config = dict(
    num_hidden_layers=16,
    hidden_size=576,
    num_attention_heads=9,
    num_key_value_heads=1,
    head_dim=64,
    intermediate_size=1728,
    vocab_size=21823,
    hidden_act='swiglu',
    norm='rmsnorm',
    norm_place='pre',
    norm_eps=1e-06,
    positions='rope',
    rope_theta=10000.0,
    rope_fraction=1.0,
    qk_norm=True,
    attn_scale=0.125,
    bias='none',
    tie_word_embeddings=False,
    parallel_block=False,
    init='normal',
    init_std_qkv=0.0264,
    init_std_o=0.00466,
    init_std_up=0.0264,
    init_std_down=0.00466,
    optimizer='muon',
    learning_rate=0.0149,
    lr_mult_down=1.5,
    beta1=0.93,
    lr_head=0.00954,
    max_grad_norm=1.0,
    warmup_steps=102,
    schedule='wsd',
    decay_fraction=0.866,
    decay_shape='linear',
    final_lr_fraction=0.05,
    batch_tokens=262144,
    max_seq_len=1024,
    doc_mask=True,
    train_tokens=1505000000,
    max_steps=5742,
    dataset='wikipedia_en',
)
MLP neurons of a small language model. Each row is named by its layer, matrix (gate and up: input weights) and neuron, and shows model dimensions 48-143. Each number is 500 + 25 x the weight over its row's rms, rounded and kept within 0 to 999. Numbers have three digits each. A neuron's up and down rows have the sign that makes its largest values positive.
After each neuron's rows, "fires in" lists the words (lower case) most often at its 100 highest values on Wikipedia text that the model never trained on.

L4.gate332:507510497486480521472549573505491510463475499497488499482504501479493478537522496491510484499531460497471469492496500505489457504486490498498505490470524500473505482471454460518494494523457462490562530538523498522532487511521481509505521516501495541533497468457489481497537473524514520517
L4.up332:505485508491507441476543520519523487521498519512519505552484525516493522482505506500468533501498505533546487482447523493472536480481499501490535485528478505516454491521516500524528558518519465465485478473498508498515519503539498485509457521516500599508531495467508508501538477514531507516
fires in: "to", "a", "an", "country"

L4.gate1471:491505485513494487516560468462481513519475495543497473517497520481519507547496464474543494456494485546472528523478472555493544519486526519488512499498530504500533472494532494504501504492500515509450528528469491508473465494533527533509506477510510499500527546532474515532501548504431516532
L4.up1471:500450482505487522473467485496499475506509491506478485507522518532478529533493518522541486516536484501501476530501522495489492534519518486516566476533485504475565510508496509532526512457528525518504468467481483509511486484516447524517511495509527493502500500501505468470536515516499513488
fires in: "of", "the", "all", "his"

L4.gate1186:458424482526473491481435499471556492436517492514543457503478510509508486493477448412503498514518506505470493470530516481447513531487545477508544495545500493521486521511503503476471518491518481523503542478486466527494470553452518518464494477492512458504481482515520502520532477480507449552
L4.up1186:455515482498511511549482521482513434449479511449485513535501543449427461478497443422503504494496537527479498499524485487477494530502543513492509469534494493510461495500518542481534528477498491490483502460475485512494504508477480493476474504510505486535534483468536469498454505464470521499
fires in: "of", "based", "among"

L4.gate339:430453534474506476456477523514490532471500556479536511485483448507526501498538506464511509488514488453457543516522515469490504444520501482473472460476539539506474450482511514507493478524533486464507531468483514519498548507470491518537476499499501519495531496508562474488474495496465498485
L4.up339:468509442508498473526475495486494514518516511506503529525511542505527463494523485484479478492482516486517475470511550463467498502498501521479493469540522498513467508487459555518441535459475517514469446445518503489518520518465539463497531546507497534484571456456483511480518503520463454494
fires in: "in", "s"

L4.gate335:472492526532490475466511515505492531478508494470478508507514478511519498512477466460496503508478517500565554505514495504525502482541521485518523503512483476502468518467567503486504482487513488524483526504455524477472510481498482507525472496498515481503539501491490504506521503471487448503
L4.up335:460551498509500479480495499428521477480481521493447517464492496515514517482454473520499482521496495512468512523479513455477524505532505480501488515526481522490503533525528487509444478526487483516480502487467485464529553528491523541506513514472518515472458522482502492481545509512507486526
fires in: "he", "it", "who"

L12.gate1136:507509517547492492500537526544563506442483561481474505490542515463483477476522536506493507527499510493448481503489477503464494513495441474481491489486532478483529477487487488485495509479526471524545481523494494484470503536490497482526526511492426533508503502535516519487531484493496493504
L12.up1136:524492565502480527469540457488531512475500483511539471518469503542490485513472552518517493521496471453519485523530516479431521516540522505489477459504498473481505474500454506497502532492467473492495566500521519504476500500527467489491536524493514505527540509488459509540493483523476496525
fires in: "in", "the", "early"

L4.gate521:468499464501469493477469526488508526468517517550534475530512507528511484518495474507485529542519481477474509451485466535517485479500472494488512508511519459451501516445506515467525459530459456509521431503472469528483531483490489458520476483530485517513501531502534532491539516489504470440
L4.up521:497491510483459485494468564499515494482500537519505523540517516512492501492554487495517484524509477508491441464519437529503450493526509526538530503488520474462541530476489532478545490552504461505504467536484502520486487481480495486466477503503515512516500483491509479464538446475453483492
fires in: "of", "from", "with", "in"

L10.gate61:514499530500523482517496463437479513486484510470503512487538487496489508519485531524462528484513526472455532518493509498505493473514485518499487497489492513515505493518512507448490493489507528473492545495548496500504535481517503529477511501548486460479517522558499533508488490527461470503
L10.up61:538503528471465470522497472501483493524520502485493485472493502503481497509495489522517486542542501507492491486509500527512513503478488514511469489518527479542506469483500497484542494500516508492497493489464507468542491506485521529499481495526487505476506512463520520530455505511507450536
fires in: "the", "into", "all", "between"

L4.gate1074:488475488502574581526509474484526515476460509508503512483506536506480457500482488470486501499436431482488508517506519550498514506498532523478528448486496526481488465501541494506512528478504496476500482522521519472450491504529461481490521521522502517506505510511495500429506459513493460525
L4.up1074:550467531537527534496467515456503532521512524443525489498466518486424515482481468525487509505511502463537491495542478520534538536520473511551501488471505493502483486513520465467476470479514479514501472479507551471538531521512501489478485516507474486492534464499467480485467513525498476486
fires in: "after", "according", "of"

L4.gate442:454501501497452523499503506464464512502489484496535430463440509476485473515504478455507474509508493476520487498486503476497494492495488506522514523506455493484472545477533477508458498538485471458515469525523528480515487539506549484443521505514511494503494488528505508518499507525528496495
L4.up442:466509488521515516549481544486518526456497513510500494460501486495553481520499499466503519520511497447532493509462513495494510519472532464528491470506513498478492492489495482496452530502485493512505511485483502525452439523480502496473544468526524507487492493463521509534443451481493516548
fires in: "with", "using", "of", "by", "uses"

L4.gate230:486463479495506532518522465509527497462518486479509541517485504527485509502440475469477544493471463485520500536506497497450480478499524496462455450526492491512509459497559457492502502509464455503534532536455513467536495485481524461500501516471485490530498512513462483424527476476515459532
L4.up230:513476523460499475488525526522496501516496518499505495555488497544464495483504512541527510515488499484468504525504501465471495451472481486494492484523472489480480499485513503522502495473481542482482440521500491490495516460499491502498541477470511460494501543481484517518522481525488503534
fires in: "of", "in", "under", "by"

L10.gate1713:487505460489523506477479472456501533507514488466506481515452492459494520469481511537501558525478542493507472488524488489542553509480449513520467529520467501458513488492436515508479488525510487501463547504469480511462490506515500502448504498524466472513475494529544456473461522463475501534
L10.up1713:546496516475508467465485484526480496519503513488551491507530461492495508472504524478530505517493498495530546474546499497510511483480463467510514534507459463467542503509490451470534526511511485514468451475530498499522509489482514525479501582535491508517522512499559474527471488462511550551
fires in: "in", "july", "september", "march", "october", "november"

L4.gate887:495480502533488530485463521525443505500523506463498524530484498498493481491507527508512498470472475489523482502500506466479503489543492491465509478500506519476527511509524512475547517514487476491505540495518523553475486529488474519518558517482485492475494478477517497463489496465535461514
L4.up887:497452515462504495494487456533491509513500501496480495529512481551522487512535502511500498497503507500471513463479532513460455507553493482548473517506484501492535552489485492490484454511491513499471522519456489522448525514489452490492509471518505513489488489509452509494524510494524490470
fires in: "of", "guizhou"

L10.gate1139:516475519469476504504482479531510489493521515489515488459514490480513532518507490518474541500469506559475505500538481496479468516529516512501535486513478476496502535519503495500489516522509563455495547549497500528488524457513499519459458524476502488455525511489500494485498497503483471476
L10.up1139:529491467530513551520511551514523526511492495493482514518543508489498471539474453482516545497518466480512500531544514499520492540463536514499505503510488507532531501516513487491497490527524499506462477525492527491506483535448574499485484497549508512528516521481498485484499515517519508479
fires in: "of", "and", "to", "in"

L4.gate1219:434480495514500533527500453513504561501470499454539491488524504490485477503422520485528528497503478544495489514518505524457487484488454508513503468528505502485502467535476542525489493498565523502512547522520539538525503498495494463479489517492499508552504472483519485516531460468486496483
L4.up1219:489505493540495478516494503486499500492514482526503492487498512491492522519471500465511499477496466492473492549504531537492501471479479441515478427531501455495479510495482494487520512468524485477446438489454487529486488498485530482472438545517488478511495486499523520509504482493458533517
fires in: "as", "if", "according", "than", "due", "of"

L4.gate925:460511478506458490528520508439525522486460497510452519460484502495492476469483483511515500477509466539498508475469494479500496500482505457499538514496522487507554505475516508490558465519423458480518477488493447495537498481486539487515460523504513527554473493492511451526490483520552492507
L4.up925:477513495501484475526544517492484537510553517470452504533536474461480513513518506472505453487498505531502526516487470558439530464465526524508514474505468530491449474518490529515501471492532492458497520518530504482436494475493483496522494464502505510506504478515497540496532520498512474483
fires in: "region", "area", "minister", "town", "place", "areas"

L10.gate1373:487492494516527492496487489517509514507501524540521497439548529483472547530495504511500476524474478530494498537476496456546540544525509472495512511470489494479488502481521500523487483479496475521554510476484533543505455538516505442492534488515517519504517484492520503483474462460519540537
L10.up1373:512490504499525536490518481492510419528525492539499478457515502470498533528517447514531510491529479512518532489464491500528472505496478522475554532518469495510489471475513532480504479510486505529482467493494483481509503461474473527504502454485511532501525477492555499508486517507464501469
fires in: "the", "of", "and"

L10.gate1599:532530513463454505491531501492509497496541530459488522513483504506507529515523455488513535529502569521500468499514531502495513479509490493486506496499518497472511486513492507514476510467500443501486470503518514531504518550484519496498511481495461540535536505526507472507495535525472513525
L10.up1599:489518533521529494498534511492510479473524524493526538479485538465429524501506502541470465519535511492507505530462500531495541535478487489511492520513472515479490487469489493476508502496500490512504508502534478515460530529517551504491503533484451516547516505478481484535501471516522470530
fires in: "the", "its", "and", "high", "a"

L4.gate1131:501461503497491516497500460503489500452539507539489515512531517491585510494491532534496487500546480458473478525485567490510506483492490487493496496496525465511503509499497509508499488515462486479512471510465456481499504522518486454511495508496496492450514499505495469509517507485497491512
L4.up1131:494462458508474457507544475510478487477497462485517557476457477513527515481485495532494463460530483529485513539461475505522522525531455483484490501497496554514503513469508525472492491494518495519496464479514523506474500505580530518481503457526528531453504498505498483530487470512492484468
fires in: "and", "but", "he", "side"

L12.gate850:486488489526477486535478501504537475493523517485467482503499488514479522516507537506545449499480507509488539538502495499519498480486459431527511465478494545473476514514471495474514502512518530499512487483507493506533491520478493497486482452494493490530481512508471511513478511500477539484
L12.up850:469484475517488525461532479487504528526486511511521467528544524519516489507483518516528510490453528514497511518545499484490491518473514502519512519468536516511498495526456486533448497510491488441507532515475536485483532525501524496526528483441432489504527484524519539482502447521499563456
fires in: "the", "s", "for", "of"

L12.gate1536:502485493502483477457463515472498503479553509494490513492502487521491478517523518502460477468516526509455460486526466471510497546549504518501498496504525458523518468466522490484514480484491471483501488502491511470514512444500499504476484517463522522486499545497554514495466505525462487498
L12.up1536:495514477520483521491489503483480514538514494530493497456462510544488516526543463477555528485510531456533475502487483545464532495459516501529453501539512535507482467493513546503471436540510527472538488484464489482515520484460516502515500485556469498499476462504416481546473521491547469505
fires in: "in", "december", "march"

L4.gate462:457474455499479537501506469524498505503523491466514525496508497460511514496492497473510447509530530517503505502503531476476481487526508468511489470540504488448521508493535500490490498522526512502495506489483515497487495502481488521500487480457502506477497460516534460496507509481549454466
L4.up462:492498482481465484537520509477436511489496464515508530516526475437478518509483499516509550513457483448482529496477525502494496537491515511500511467491483523517510536480504507493521493472517485475523525534466476524533543504509563521524458517537499492504481521513543489514521534466490522468
fires in: "to", "through", "over", "all"

L4.gate11:462504480524559533479529504448515457532502483516491510513549538529499498468479525469512461541504497484481505480493484489495475472443496495494556486497531466483520500478513473512531469530453494489498529492516489497525528487503507478507488492497506510494534492528529533481508512515534482508
L4.up11:461483483508518485451516498495511500517479499487489503531475518468543466476496485595500471457509475508513465496433497463455466476528485512543440518536541516492515492491517459493521517508489478499488504489450535522503544498490502485531488514496502513478480509460476527494514477498549475485
fires in: "of"

L10.gate341:525552468486493498546512484490510504535484479470482511520508498454453492499496483436488465496509516481497509482480496491458455492500515476505500539533498454554486491535500518504518538504486440529517473453491547516501481500499510495479477487513507499486467491499445532519475538505491555480
L10.up341:534523509505539513524509477510527503495460482498503478485483488441531488525558472459490510481475482491510490505531485496495521474467510510515484487505518460545514505521461543480515438493510447464508494489501495494502471533511517533519473500495490493517498460536527523491522480554523539510
fires in: "all", "just", "only", "unidentified"

L12.gate881:473503505537488491533468528499516474489484487509505519480471502529523486474496481485470532492549459504464477479471503446471508494496497499479496496500497479467463514510529505490485530506499485475500524541465456512516532469503522501518459488530511481459507520453497444538522462514486501512
L12.up881:535534445512499446471545482502485567510500461496514444513503518472463506509514481511472493458507510461539469450496554469533473430480552539480504511449506511491494471499532491489526507477530485509471521477495468479501491509483492504484494515477482485497521505482494508534533495489504482500
fires in: "his", "a", "s", "her", "their"

L10.gate174:551456480495487496484525466498570542500504550504525533503511476499501496524508506532538521537507509516531477510517507471525504472498511486539493548527461472494515484510501490486499444536466518526536504525519498506523465514497508498514497519505483504490526533502510474519498516506480511502
L10.up174:495452497474517490502494514549504550505517519485428542498531448497515494460509502508509471537492525488473542472507540502512471523517478468529523517507485503503507467542505447541540496553513524537524523536521533487487489463546484483545516514485496483524476522546511490479491533464537482509
fires in: "the", "these", "this", "la", "that", "at"

L4.gate998:509548547476516494483537443532441499488529512448532480517544488500441521555487512501490497504470532509517484456477478470484498524497512492462532511476501513505499511503535511485506465520514489475523512490513550502493516525527508452525544579532472512461517472505523518509497501533530491530
L4.up998:500499461495503502520481503515524498493509465524498461524509520492495507499493467493499468462507491514507526488494498529501499483468479511494480501510503505512480483502492520503514480518468506485519514459547440463507525484509493544503512484517552489488503510557474482500521492517511477506
fires in: "the", "of", "all", "per", "entire", "every"

L4.gate1139:514514491515470488498504497492497498493498508543488508472516449479488569498434526478529499511524527540521521513554550521524529517518502455536506502507516474510449516472513513505506512479523541500518482529444468517516491522530530474473487498516496496502513507496471491495494512506532508519
L4.up1139:512476495496526503503510524487479508469505492493466574517486494480527481489524452477489526479473512501494494504500528461508476523492526511511524467505464498524512491550504530513455495504473479496480483535514461469531506485475532502516494475484475479478481536514479525506508519494486421533
fires in: "candidate", "he", "team", "his", "who", "she"

L4.gate858:521505503523516500510499448517493516496497489554503506524484501504463520522507483517459503507526495499505505462492496504526498460482503521508512461524529528488499546457499476534506469522481501497481517474542467478464529498516519495541483511517507443478515511488501522513508459478472503498
L4.up858:523510503500470495482489531547480509539483435533492486521464505521552512510522471503476485512494523474534511466512497553492492462492462492510522497506508513521486499485522496483512489537538466451484493480472524515529513465470496450503519505476562506506506538509456543524498461531475496459
fires in: "water", "river", "land", "ground", "sea", "waterway"

L4.gate483:469508466529483479505513499531493603504470471487527509505507509450470520505477527527509515513508540497488531503524475509487481455432463482473506476512504505494492516508542522491502481496521460518556469520504492516535535492508494507504490527499532498486470483504538490523496483490483504502
L4.up483:498458490480487442494481483513485526463484503451512499502528539476499493495522519498489457522501467494485495480514528519580520497454475493452508462518484529489498512451514482464474495521515512484510482491486500500519471468517560481492484508547552512539463545585492483499509478487538486502
fires in: "from", "such", "the", "those"

L12.gate1621:521486496553478460474527445538490524482467497510465491536492520552542428513499524502495491548513504478489512499493503532527511487530492484501502498472514507502471512478481489505504504498525495467456513482497511485515484539529498542484534539514515521542516472480481483503502504510493487519
L12.up1621:481496526498486492510481509496495493522475487475524490509482446468514516470486473471523539439526534490562418476511516491517479539518496514499498476560524490498503447499490464488502517461545509539543522492525573467475511452522478472478486527505540508506504496534535503455501495484517438503
fires in: "with", "by", "to", "of", "on"

L10.gate372:519473464527503489479494564500475460446510486477490523487498540493533496512545486459477512467522468502513465470485467493477534513497493497516494451517503539472476479481514520510470493518479502517486541451480519534491499482527515502455500481518453482494489521494493491508494492497482482515
L10.up372:494448484497507484512533480524483486529505489506484520494522512500444524503485495522471430494511478491509533526541508510518505550479502485499500457496475520481465476518539500513525505473490510482449521536513503486559534481498529469545479523543514498541496493446488555493505520519517473458
fires in: "an"

L10.gate822:518510493521485519463532503511502526499480533500492513475509478530499523521498514475506483483524482542489534527534491530498511533508501487525476510520528484467498473505509484494509521525454450476468514471538505495469491459490500504528522477528511443502516476495479495463518506507520471437
L10.up822:480513496497495482486511516487520509508509438538485438481539446509522495528508446524485472513484481493477531486506520498507476483526517482508472505518510450543529499504559473506507503542519474530531502473488497521521511523532486499493522461498522463522487450477507516451474489500520517504
fires in: "the", "world", "finished", "to", "s", "of"

L4.gate738:496501464472501516495500420508494520498496466499508491493480520490462503499497516463495511495491478500509497521506472528487492511500512503505535510510503484481481490524483540505528464484514465516545501512516551555514489543489475491481448481480507502491527448474493575488508524478471460518
L4.up738:446526552523503504495501455545548455537532526528505503530476476495551515490494512497453513519484488467500461520550485481502489502533544507529510440508510470453509511502527544541501512510492491498461499456495460487534528502506479456540530486530476512483520496504483497530512482468444488441
fires in: "in", "of", "to", "de", "s", "united"

L12.gate740:466512485477415501489508464472492506522490499559514555480507508504476486509538474495470544509522501466510501511476492458497551458491462494505514505490510548492473474512505456500537515525502494520491422500531534504537514488470482471456502500490460488550519490458501471488528511547501487510
L12.up740:533494490500502496504451500488474554456477492520520494483490481502497469502508470495512493462505526484473517498525498436515511496507507454519509465484484529456520462510508499479465449489480486488477485525529534526545513485469505478498476522461460501489478427482487487510528492493537503501
fires in: "a", "an"

L4.gate1375:503456514519494480458507455527499502467490488533496459502463504498505488497516529438524514456536497495503455498521509501470497470481445503433483536487526543494523465509497497491516507471519575474497500495518480471516490483511495499501497474514498483485492475486545510472509489508487493561
L4.up1375:504457521504497487478503494509505480508474511491510493512519517498490508476492520515456454502532486525476468509515554484494500500485490490469497513501491467464474450456529508502541478460500479476504519455492478515481501493463558490454513492488462523490519508506468513460527509481513485486
fires in: "in", "as"

L4.gate456:529474493486486471504476490462510511450486519500478522450486477445506489489503479533525510463513491498513504499496498510496533513528510523513530503498506547489459541496479504521514463506460466491518478489490509459501481507498523483514459460498490517474500489459494486491515490524510556519
L4.up456:496520499488509469488537474524506497507513506491465488481496521539472463523501489551477472453503479520509553512482487541502451512507512535486539538534522478498527478520497509533544519528488483489545527484509510525491459469498533507468499512468517497524502495515533493476507481439475503512
fires in: "and", "or", "vulpea"

L10.gate235:454556500472426460476507540484496503550512494463481521524492486479517490495549465477513498515449510484470542500505522488524521509565501490525493503497503519479486419506490504486480500477471493541448480477553511497513477480476514482487499500499473492522526571491504495486500493483478506489
L10.up235:550520525487488572496456502540485530499560469482579496504547494492503545484488494527478470492492497506473458491517517509528537544458547467532459495509500524482557437494465465515484488510493463519535516477521500492513514494506468489511479491468538490512514522484481472514503447493477509525
fires in: "the", "s", "his", "of"

L4.gate753:491481532549531478493508467465551535527500492526494528514505510454453484506497519510529499470488484518475526514528422513471483490541494493501467461518525508539544516502487498491455495499481490520489496473466475497481542528467482488472507495484482510492467526472481499499532502553533523537
L4.up753:493482518501494513523486468443492523464519516528501467504510493512482489502485450519503471483523491530524544477479498478491444525482511526465481526514491515493513483503469495446505519474504564485517512519495538475434510509479502464512480489459467481482504514482499490491536514496482506488
fires in: "each", "one", "a", "or", "the"

L12.gate913:498501534530503519513526490483492498507490526485473530537528472484509501497516513523488466464511465445500535468517573478495481483494500477497486534493489489569505573492530501469460484474462471525520507498486493503540542560533486501510489514449465494518513511522517488508515549490477513452
L12.up913:509482475471473480490548527513505482545488469498523506480527512537462476499453490504508512492498433483475496527466491464478495486508469512485509485492537538541482515508563515467512569533483464524518496499483504535526503512507533562502487477515502461537461540518513508526498502530506516474
fires in: "he", "and", "that", "who", "which"

L10.gate135:467495471513485551499511497471467500532435520495481521504498474530497509531511479506536549503521509519478443512473527479521482489503498488523492514519487485500455490553502490456491467482533514495527486474526539486519502487470511515505509530517505483491522505457458496547479495452530501512
L10.up135:502482509477496522498525497502522490529462468539522526447523502491512497491502499562487503486507512520491507506466558489519490513503529507509519515517511468505493499497534515418526503433508483514451477507515528506513489521451482518501515498531498516490535502464500499512519470486503519522
fires in: "a", "la"

L12.gate274:485498490488488468524483466462506487500479548483456514490519497506484498483498521456526506536491478513540528494511481528485522505495465456483497499493496540467474480527522504458487552538513462512524516446470495464472486496526507505495501481512525479472507510522519504525517510520496528516
L12.up274:515454479525471563468489510564496493453504522484500498492482487523460515536477494494480511488500538497522508498546505533480534497489503506533487545510495514452503437478472506468490452510479468503457503492454460490499478539528481486534501521515462496528512514539498503524461490483543515496
fires in: "april", "february", "july", "september", "august"

L10.gate716:449468528491480491524504518523554480480511461469483500505475499484506483496532497467491519525506462507511494491526517500515477517524473539502504440493535478486519492486532499509474523500500506491478584513474484495509475513458484499509511475543512485488469497528451541524539471479532532547
L10.up716:521505501500527476500515527516552494543522517537456481495533492514461527507516496504563517479533455529480480537522500490522468493526503477524465510526513507495523492496474510467554512509522553501467492520554474487454519450489537453520494496514507456486497473513516520456508507476503521553
fires in: "as"

L10.gate1710:477487520550532495491478501536514503503496532488529477496491510536541453560486497505520501490489527508495472514441520482492526459498505499522464510462487472525522529487532534498501559467505455507496509547519521525496484501498510535528475488506486521509513506510524500481478499491496490486
L10.up1710:487520484493489498492477478525529460525519445514534464492468499513529460561524514497502510489504500472518474471473498514495532462507493495517491450466530472469472506477560525496501488535494485519488483574448519512515513512533527507493503511505513508540498519487499480504485452497469512482
fires in: "in"

L10.gate1131:528496473494515526514515502465492497512526517482483473487499471485465496483503509485522476485516479534521518468511508509496477480516529482532497452490541523493547495518520460434494484494488472517491551447528505528541514510482484496481507525492491551545490493486513487507557474529510554523
L10.up1131:439497479522535471460506480499533467451521506495523499487503500482510504484487439480451489483497508490499494539497436488520475476541486511497467459481476526497516517504501492469525494495506487483488476510509531506467531547475482474498521535523461480558508548477500513551432487483504473464
fires in: "an", "took", "de", "per", "1"

L10.gate1536:491474502529474537480502473500529497519479467462524551518497449538478529482447514525530530489499499486471469534481472502559511462519508480529486542505472508499536537474498520533526492500508510494500536479494503492526484480483565464467501507468532508476515499473463522491504482437536505514
L10.up1536:451495502507463510505544517543525507523528526494521473548501512499465531481463502514512536481511465472514470523466503532495479503514470514504473520463494479520519531530486480516461466499522508528486508529503491497526514503452509526535507500493510474506465524520435487529509524507470529497
fires in: "he", "we", "of", "to", "she", "they"

L4.gate613:477519535495468533497503478542483516496484514514550481490512513521508487488486460482485515565532491435496513493502527518461502515532495562493563484521527496506502506479485491477490498512497476493536447511507499496497542509503473482516474494500473467460500491416484518504502522507500475499
L4.up613:523500499509476461530487534507498505532491515481484510486493524513475483477491517552496453473510458481485532554515554477497476472493470513488526537538528518494497500535490486480532499475485503507479545487511480496541504442533511527480500540520530458467498491538509450514462504546497549473
fires in: "and"

L10.gate938:517453451458560491505545489494486526535472490525505474519492473469480501498522503495494546487491504472469505488455482477526495488544534491472564506515514522530515484486499516522485491529540505499505457502511494465510464546468424556489495487502526511481482534463525482504494460478520552443
L10.up938:484510486481517446452478519511521503506533494493543510493497469502501456514491515469498541479478483525453506476479544511517520485505507494439458470529507473476463507467508527505499484498459472500440483522498461466546514493506467482484476511495519506500457517476476515471487504500462451498
fires in: "on"

L10.gate1497:524525560482506523513511496524519502466539500545530506494510460476513524487522516500522440487493537513482539474480496489506509508487485510525481471497485493509455473499540512461482495495504506480499499492447463499509509537524521487461507482503503466497479480488488495520474496509495541498
L10.up1497:463534508439500532468505495469455491527460509531563524491511510504528537512483481537509477506478478485485502504515478460496506524497514475503452445514519544543502480526469505496465519509496551518503493494496503509470497498524507504508478519507470542457484510530499517509504517464446534486
fires in: "a", "i", "one", "s", "this"

L12.gate1539:489503508491518518490509476521491505496492416479470515499461523490508545466559532509463507494507490485504444506505530540498548513493493508468511569509490481486510521464492496470489530504492479502507475492513509548514480487450480450558513502492473490491511454473497455512475462490484494536
L12.up1539:493512479498508528480499449503493509484476507511495506474494489500500513507512490464456562487505437521501486457508493510465500501521534513506482517481501461498513544479508534456496498538515477567542471480461478478460501485500470526484463501500461467498542509518517504437481534509494519519
fires in: "on", "of", "before"

L10.gate499:514493489492449471491513460481518487513472515511458498497499511476472514481463494493517515502523490529481481531523512453541547531495513486471488504528525479507462529477458506528477502486552480510494523473513517517530471514480476495495496542523494512492503511458484516535464502543485523483
L10.up499:489547480500532453499501525524481541466514451528450520547480457480474496484506511481533484541553494525502506501536494476518508495505512514470468469525503491509503517511495498500487470487522426463533506484499503516513501492494508488519496513510514457486512509541542505487505507503465530502
fires in: "in", "on"

L4.gate938:486509455527489453519551501495501533481542535520481485541499458488499511524516477448528467453518501490524536524519513521528504514479481497460487501482471506497446499445483518463528519492503485541519542499477496525499506484520493523491504471483538460474497485467495516484458501494501501491
L4.up938:533504498518520525516505474508512493502459505528534483506480479518530518517494494483464473497518493499520524531465527471469494507486519510502494500496504504471528477488523455486491473542470498507490488494500481520474538447522521493516519453506541493466536478508482466546504514552496455463
fires in: "under", "by", "of", "including", "and"

L4.gate1536:484471518552497503538476497503510527497490479494511533517535487487488496505475492544493491482483489508517520486455492475469521466468449470519521495474529506494465441492551498513502492492507463484539510506476496489479495468527484529504515526508498494453478469503512529520540507528528438530
L4.up1536:471563508533545511492504510463505456537512490477534490518463506498518500509538465477530459542498500501517482522507555481547489475523570456484528488493553503532542507529520497490476484498459516480472511493494482518477543457518525512479476513520484516476468481510539534546514496509515503500
fires in: "other", "the", "of", "those"

L12.gate1471:507456531501483482473510501477483463541487495470489525488457496516457460517491515565499517491478480520491492509509528493572500499547507506542462493489502492490462468553541478517529488496498519477502533539531543517512542517540516483497524481502498492507521491506525520469494505488500490485
L12.up1471:489479470534441502532474540451500477538526449496512484515466528475542483482491488521451500480499501448492441488502514538523493512487522492527429491526523479448501497498528519517468534463477549485478502506526510525544524498467531495502471489488461450523476455508503547479494495483514515496
fires in: "to", "would", "and"

L12.gate826:507501528465500506555485496467520488488534548503496481519502506515502485494482500489504489499485506424480522457507498500473492510512493495482500513507463544471536457490498498499573522467507471490530493501463496489464498492496510550496507484475501483508509533524490530482498500477474524521
L12.up826:528524487529479498471453518480483530497518487530545482528515438488524478522470501496496498551491513459510496549521504497477515472484500505501520530480544498484506474547467508528511507475560465491531468480476522513537524506503504533471538483489492463505492491542498516534494502482483524476
fires in: "his", "about", "only", "than", "just", "over"

L4.gate1406:455539509469469475520502518476507501541526521506451493488444476527474475519446502479480524500459493493505482481497488505502494478552507467481451504443490481498516481523547511477491480505508443472522459518487498477494461458466480496486495524542519507500510497506474505485502493526487462511
L4.up1406:475484466492505519478496490529503506509488474509476499449525500507496512526494486519484540499484488507516542522496524527492498454501536491456540489542480529475483483452491512497467476489494498474498436494513497499511478493492473535541479513500460469526549478537511485420446470498520516506
fires in: "government", "office", "minister", "town", "president", "secretary"

L10.gate376:505421511470516445507455501494528495493455474457527470509464525498490506493549557522480523493510476503498492492538516503513479517553484486496520537492504484489474507518548486534490472484464472526520512489529482501479520484484490502520472502521525534511493554478510459475517503511476486521
L10.up376:527501501503470480492473495457522517506474476494502520514476498494468479507522508549531522502558477482503469522465500507499469534533512509477512498496551513486461474519559499482485468505521509490470522503516504485468519482467456533547473490534500525526519499496536476462476538516478475483
fires in: "of", "in", "at", "after", "to", "for"